From a checkpoint of a small transformer trained on Wikipedia.
Size: 21 layers, width 256, 2 heads of 128, MLP 1024 tanh GELU, vocabulary 775, 17M parameters.
Architecture: LayerNorm before each block, learned positions, tied embeddings, normalized queries and keys.
Training: a variant of Muon for these matrices, 253M tokens, 7709 steps.
MLP neurons of a small language model. Each row is named by its layer, matrix (up: input weights) and neuron, and shows model dimensions 32-127. Each number is 128 + 24 x the weight over its row's rms, rounded and kept within 0 to 255. Numbers have three digits each.
A block is one neuron, or neurons of one layer that tend to fire together. After each block is what it responds to, as a language model described it from the Wikipedia text at the highest values.

L12.up5:110177096177135147139122076128094135111129115095134104114121112116148075162107161119078106140123118160130138105142103113097140110081143110125092111130112130122122127122138113127114153150126125112143131062118151106127133130126149143129151138098133157139161111170121137111141142128116113150
L12.up290:156107122100127116139146103118127151108147105120162124113102137153119122110083167123147129126102129085125149135098143129114121095140107131135154099099126171091098148101090143157108121127154098156099120106076115127144129110116151117118076121130147165152099129124136141114114153107068144151
L12.up490:091138170094105128117074111125118134169119144135122143089107118189094114117162153148150142168105122115127090120133127142202115121147132125106111132101117131127151123137123122156109105135135139140091142121104182145156117125094158110152162123103178118137098169106121147090160148130106083152
L12.up701:106147122108143127112081151112112137126099084094159134117095137123125090143082131145161112155137134100117103145134080128102108143115130157107118140102139176124106116130130161136115147139102149113130102141118122103140086159099150137125146117137122146123096139142142166097141138080114114184
Final pieces that finish a split word or number: last digits of years after a date (201-3, 199-4), and US-state endings (Pennsylvan-ia, Georg-ia).

L10.up345:165119188142107115101133141108104098106120134122122152115143124092122190145131133137143103118170121134157148143115092127151097126136129122182071112116146147130114140118145137113137135126137127123135103159123101086192124173088140117126145142101098128126142132165163155099108128078111143158
Short word-internal fragments early in a multi-piece word, often in headings or tables, like -ap- in Photography, Demographics, -ar- in Bucharest, -pl- in replacement.

L10.up824:136113098085144150148113138147115130144143073095139147124101100115130069099151111119130159136158121092111128122101136130154108103113160145096094131131137115122140128106138132145152163100111148133141141115113134142133165102065140085134086139137117103111148138078139138143147142143116111151
The first digit of a year, or the space before it, right after a date, "born" or "in", as in born 10 July 1962 or established in 2002; rarely mid-word pieces.

L10.up918:164134186153126115135106132126126123116114132095057135150135102117142130086117145151153118141124112138159158124132106157083074116147132133129086114116139126101105133136146151104137117151130126150140110145152134104139137134162138120119124157117104143122145141102129112142163103121142141129
Final word pieces that complete a split word (monitor-ing, hersel-f, Leaders-hip, er-up-ted) and closing "==" or ")" ending wiki section headings or titles.

L10.up289:143143148075090079100106150120088157140123118127105119073156145084144091119158117109141153086120123133162119161144183133147156147145155147123084127131084126156099134145129155137096149101124113140131117116130127119122170147122126164123138136131144095134149163133098081069117085133142124135
Final pieces that complete split words, above all "ed" in returned, closed, abandoned, plus returns, practice, the after verbs.

L12.up513:117099157119123121133104091111107094104120136129126128125117156087134081182149167127122156113140125104144106143098125128169123136142139107107130163123121128140141139156126110156146101090098104101138106090093155136191098108135123156134118144116093111125135117154132095129113145113131137138
L12.up517:152124154148104142086122165124114152134133117093131121146119156123126103125135160136121112137148132107129085132148150120133133138154130112147118147135109082152156141148098105124106073139159132088116120124152108111137090092153125119102136125134134097145124130113113133122154138115142092120
L12.up619:170142111129123161087166110082114141131115188095120109151139146110142125137106096114122122108192156086137131134114160107156127106125127080101151103155159089147099122119128112100103117143114118121126168152141109095151094084112100127141087136185078162130080163119125126120140153127159177128
L12.up690:170134153097155150157151135105126121133131163125157085140111174121075112138129143110103136105140142118090124127134182165168124162109065150126133118130151115152111101121141103157139115152143136099086116128116076159142099120115139142112102120140132137103139158093136111116127103130148105108
Final word-piece that completes a verb split across tokens, often right after to or would, such as ret|urn, f|ight, subm|it, comp|et|e.

L12.up30:076120151151100097144152146157155145113083119112136156082096132090113139154126103115151167110065114139157147099136102126163117160113093117144108142134121137129121119138165144105108131111146117120164105132158159059187147139116110124146108163152124121156143128196121157086146116165128143135
L12.up381:106128136100139125085106160138120130182076147103052150136129125123160100101115148112169086112128129094080111103111134157105114125181140160106154155108103128134140101140146090108168142131140083142111131153120131127156151098100147151138146143130081153076139138141134156118152130151141111119
L12.up864:125143151098134144075165107128092107149126153119174135101102117098130095099149137127098158161119090171120114137095144111142161134129138088113128123119130114164180146148164112181123117079117162113111120106145126091134099111102156115134136141121105147090133094159168131089123168166117150137
L12.up1001:128119161123119137117171108127191120157113141121104142148103143144111130115179134146071154142139109168092125103132123160113107136130112126094090129105111159135140045148106106106116104123096084098127123095141093124094140109093130146145129156109149143144111140182075103133144149167116157169
Final piece of a determiner or adjective right before its noun, often completing a split word: nex-t, s-ame, ear-ly, n-ew, this.

L10.up327:118089114120104133130107104136117101115137150127139179150168113123107119144144113109141104119127150103056134138142118093194121136134152141096164130115169112129065114148099138093119097120104129120124150122119160126136144172071154114106167160126105142101097125134129108103114133158131109132
Mostly the word of right after a noun heading an office, institution or title name, e.g. Secretary of State, School of Economics, Doctor of.

L3.up246:135146091125094086096119124129096120137159125123111141143115130134154109124106170165104156102120113122116146106098150164126114128129158189119138139107132145164130139105125124124141149096107103103142109102116101134109154116127089112116184135113155156153114154102152116104132181139125124097
L3.up598:171113112134151096141118136118108107132145093079105133181123145116108120137137133135118116089137088117110146129141114169136161099138143131112142072098119134159121135113135116144077136110146141129123145092139115097126116162207154153081146133128147147138075141163145141147117122110136139121
L3.up746:141131103135086056101134077146096132146125149099106138135149102144163109153168144131103129146115121107147116161117122133169092098147107106114118140129124137163114151114111132124078151159123152136147121113152106151143143083092113106103182157135102107094121106145125159105121135168167167100
L3.up879:117146135148097096091130128109105139137135130140107105182125139168085138131114143146101069135132097140130113113144100135148090115107177099120073107099134161155129115131114135100138114142114129119154147138155131126128117153147113109148145145108122154150132180132142135132164120167136157120
Mid-word pieces that finish a word begun by the previous token, strongest for "first"/"irst" in First Division, First round, first-round pick; also ordinal "th" (679th) and pieces like Viet-n-am, T-ot-al.

L3.up199:133126179116137146100086079120133141135100137110149103133097136139154154122113129083121129137167089136090108106139103153114126109141148138123096146167134131078145155156114092064130163117118098135139121131139114140146124131142135110123075143113123122138169171128164168118125167122104080123
L3.up732:144101105119139126147129084115107122142076119111113121161117100133079106147127140115084108106116102156150163108093124116116137122101127105101115118135093172148157135097138161153132125142148157091103100106139164143148139108067143124113137138091163155150171102100161155152152135144179097124
L3.up783:158125164098112120115139097145122193136126145141095095127144164152159103125101096133105098130140109136176163128136152116118133087104171128106108134149144111114093160147125188119161138114141105082129160106158125143159131098091124114082160129107134141131146135133133136139156127121124078150
L3.up854:147129156141134121115112118122140135144132102145162134121102133145097124159116080144109099139114125122139124128097147107134111145091135123084150078141129147091070166102105139068138138127143107155111116135110116173163140067082140158129110136153109143108121099125141138080132155128156117124
Final word-piece completing a multi-token proper noun, mostly country, state or place names, such as Mexic-o, Kingd-om, St-ates, Ind-ia.

L10.up419:111117134077125119121109125141084106148148107153099127156086089112118090138079144124125129168118095133086143111135119134169149140136133119086115121139170100182157109131123163172147132133165135146122126155170136154113114095137144162144148102124157131140191085128145108120132134085120116118
Word pieces completing a split word or a fixed phrase, mostly after prepositions, e.g. At-hen-s, In part-icular, sh-ort-lived, l-ater, for ex-ample.

L12.up113:123137123128180147106129130140133069102124103135131161110157129127106156117147091106135164125121148132093125097120094128122074161130131173125102114120152158134111111109172112144144092138131106116142124139143142156156160128108124145118105141112096102131094104130099144189150096143132152117
L12.up265:108111183117165158128145166155118084090129116077076100101165140119152108166134138116131141135103191150177124137105116103109174146142128143131077114184121156113121126113128148130138129089138132125069102146143120124108137129125149129159126127102107101082128151174141117134119127116139149086
L12.up472:131073113128138151109148141127123114110148121126117165144148146122160103118130120129145124142125145146141151151122113097125147138119122090128123100107143095091129109133145113143159133105117111133129110109140118109141122140091130092102130132107119168174112111129106178184135149096125118113
L12.up1000:143110157131126136164124106088086079152088119139080113123163144124149098113130150133129154098172158142117115121118116158121130154127147121108135087137171123151144093138158113035117160120159092150105185146081135161080105130141152135133140137121109118099113156119148131120154118145145163083
Closing == or === marks ending Wikipedia section titles such as ==History==, ===Casting===, == Career ==, plus weaker mid-word pieces like b-u-ilt, c-anc-er.

L12.up2:099115141100126157127111082127107128120131099122140153103160076095172153128133164100146166157120160165144126109131109168125144110114103181074102145155114153126087093099161104149086132127128139111107146074145143150129157112150133152180164103151109102146115160145150100107153131170094138133
L12.up205:130126146097158158143126125097106161094178149115125136120125117104124089115126128129140184104073151075155110063112106135131119166158110117122136084113130151114146144084135136116088118129107084153130114121135110119122093118145164089090110114122146136187135084136177131120108136143173171104
L12.up627:124144184136151143100130126108146156129134116138064118126132161170090105127130131060109094134127114095105134163129156148165114132131102135107149134137115135137117091135143103082133062119142116173139107124128122104120121128113145152124148144136147117138164162114143115133172130140109107141
L12.up686:118059119139137169115132131153114145164139134134120134140154100157148148148115139097144093138138154120095162156093130139130108137121143122128118124111103109100131141148148161122127112097121107129128127140153094167135165128156142106139147085171099154130122142139111119134096128156119110100
The preposition of (also in, for) right after an abstract head noun, linking it to its complement, e.g. size of, oxidation of, presence in.

L12.up14:095126109135109148129134108116125118164141127140142136118141169128130126125107134110119141161128103154158081137150104063170112136134159105119088152128101131162167135155111106108119085173119171151128101162141152083116164102112128128150083109144148126136147129140105081160109118082116125172
L12.up350:158123195168128098101124173108118131126114149113124130097122096087144143099136147101132115144146112112038100098127138133132142103139106127163089106105108117104119160150157121148116133138119152149144128123136143121141118118111141090111134144105145163139099111120138119163137148124159121181
L12.up454:130134105194136131132127167120106062166184157114138112127118145136101136117167135132169100119150157096144153157110152092160106128175105142120178121127126114145147207100100115096126107067159100122143137175131143154135144116091122118094125154151136118130099096161100129127132090089154145127
L12.up797:131118148178116112149121143140076096145134156142131142070144070103106109110127165153134117118116148095154080144145138086077106119138109105137104100130125124112131079151108127161140103139155124138160137153105119132190104100127121140112108106122179113134114145153103113136158095113149137108
Early or middle pieces of split words, especially c/are in career (Youth career, political career), also pl-anning, al-bum, con-st-ruction.

L3.up51:188129094144107147142124161103096171099147144110130098148126104121136125108106154136093156144150130156149144127126140108170147116094129161186093137125125116122172113154161149092156102115158090106097093118181149153122149091113123148141100076097124110136077072099119110128090121119124151171
L3.up53:147110121139139166158140159147075137094148161125116146137118133141134115119116138133126126140137114169129137101117119106177134129112124136149146131117114107122099150162142101112161126105168111145129140151174108128148137132148118147144063080141140100115096104146094117157115177150102167125
L3.up208:151138120144176124152109097150090125158142148120096138104152121141092092115116146133097132127133097122064128117142162099112158107119144086110131161153137108140088089113140142111115141155117094153124110128127143149150110129132141147203084154145149130160110135112114117118136156124117111160
L3.up728:185156098143118136147140147153118151126098152109151117120114106183093153142119123132115159121123114131125091126136146118073124096187133128154136145127131123151151121124160117079110106144150133127095182161135092124130168108121144158121108160169098125136138144095139126131101133123156179156
Fires on the word or final piece of prepositions and conjunctions that start a phrase or clause, mostly after, also through, although, while, between, when.

L3.up165:146148140183115142133119141145149118129108125118164103186118111109134155140126169168134098158150122192169103157124109133152103097115135073161091113108122118125152146111105160137122134163155141128177084099171110143132145149106160114109160131097149125160145141117132127164100191128128169145
L3.up290:118122146153157135096105139114144146195115125129136156155111118179146137097157132122103077106128149106147065124124141163125141101154108111141121196131114112151142162128085122151103090190105123114151145111091160112153147131128150119131155157120150100130143165098126139112094114125104150121
L3.up409:133122131111142116074096144102156112132144131104135137117112123178120165141152096120140161116143140107139092095147109166139119176122123112105119123173114161145108176121119096153093130144098142124121139158101131107111086112135099102180118151131131150125115166124140127112086159137113154096
L3.up722:138113109142158161091136117128118102155152142145155091109096150136110171120106110163117132153117117085141115130129098157137117115164147129114095146134147138104123148080157118117128122140137129138144132118124160133117127144098149162108081148148139115172114116126111133090107167106097091116
Word-piece tokens in the middle of a split word, especially "le" in "Title" table headers, "or" in "Air Force", "b" in names like Albu.

L3.up151:136109117115187143112116106150114144118115120150115096134056112140132107144136141170141120127121127156148109143129146142129155121107130155099122074093145135140107133082167164147160148123130151128142152089142152097115121156137114187133123123137096174137081111131151120115131111146160140154
L3.up310:137133094122127104113109103085135138160135162143127120111118123130136151138125150141111139146069119130098107154146108165152094140102155109111110112143131131078119126074131134159111167173113118112109155122131160140108111125137133120132108132158140087112126130131116158116145112087148124129
L3.up650:156079096154148137135133140153108149128103087123136121127092178141117210102124175148099083105110116140120125137106090161145091112114142127160087134131165107125132102117140123119105130127128124113125112127136135125104140115167115164135099111128143159104140098122148159109115146127092117151
L3.up662:133113113136131139086133085136076146160106132177130131090105166108130162182116100136115132111130103147126144171145129156121148162121119122129167125142166106178115141107119160081123088143119148143157111108149166128098086130129106133159144095104113124154120104148121139138111119155170125110
Fires on suffix or final word pieces completing a split word, mostly past-tense -ed after a verb stem (announc-ed, sign-ed, kill-ed), also -et, -ing, and "of".

L3.up338:101095137111126150119137102136164141102150153124133126088161127123133106109141143093157175115102162129106105101086068114140140155135077149113166126131128158119134143103130166149082116158134105108157110147140136127127153078110123117115171153133174119164109096132112143111134129176138111150
L3.up678:134131129170127114122148100128133111117175155151121099124131158157117124165089093094161144147095119141144100120104109086146110151138108112146144087081151135116113102124117131160126120123161088111098135110164116138136126128126168121117149146128114106160114141073153151141106158124117137107
L3.up744:123129140075138146129149121093081180144140143104154150116156133119120142112127173045134146118123171116116107139106101110117093132128143102169099142113147149099124100126158107089104114150102117116150167123115078113132130108152125121143115147161113159149201117137117128143112139168102116145
L3.up824:171153139121150109119142129109178091105127141110134125167138143095122144128092117128137115118143154097184141090084112113157112155164149125138128099106120103146132149126150116100124116145152127121140147141129104120117119150085104150110178184112124137089148135110125164116101107171133098125
Closing == or === markers that end wiki section headings (History==, Gender===, Loans out===), and middle fragments inside longer split words such as ag-ain-st, nom-in-ated, Sec-ur-ity.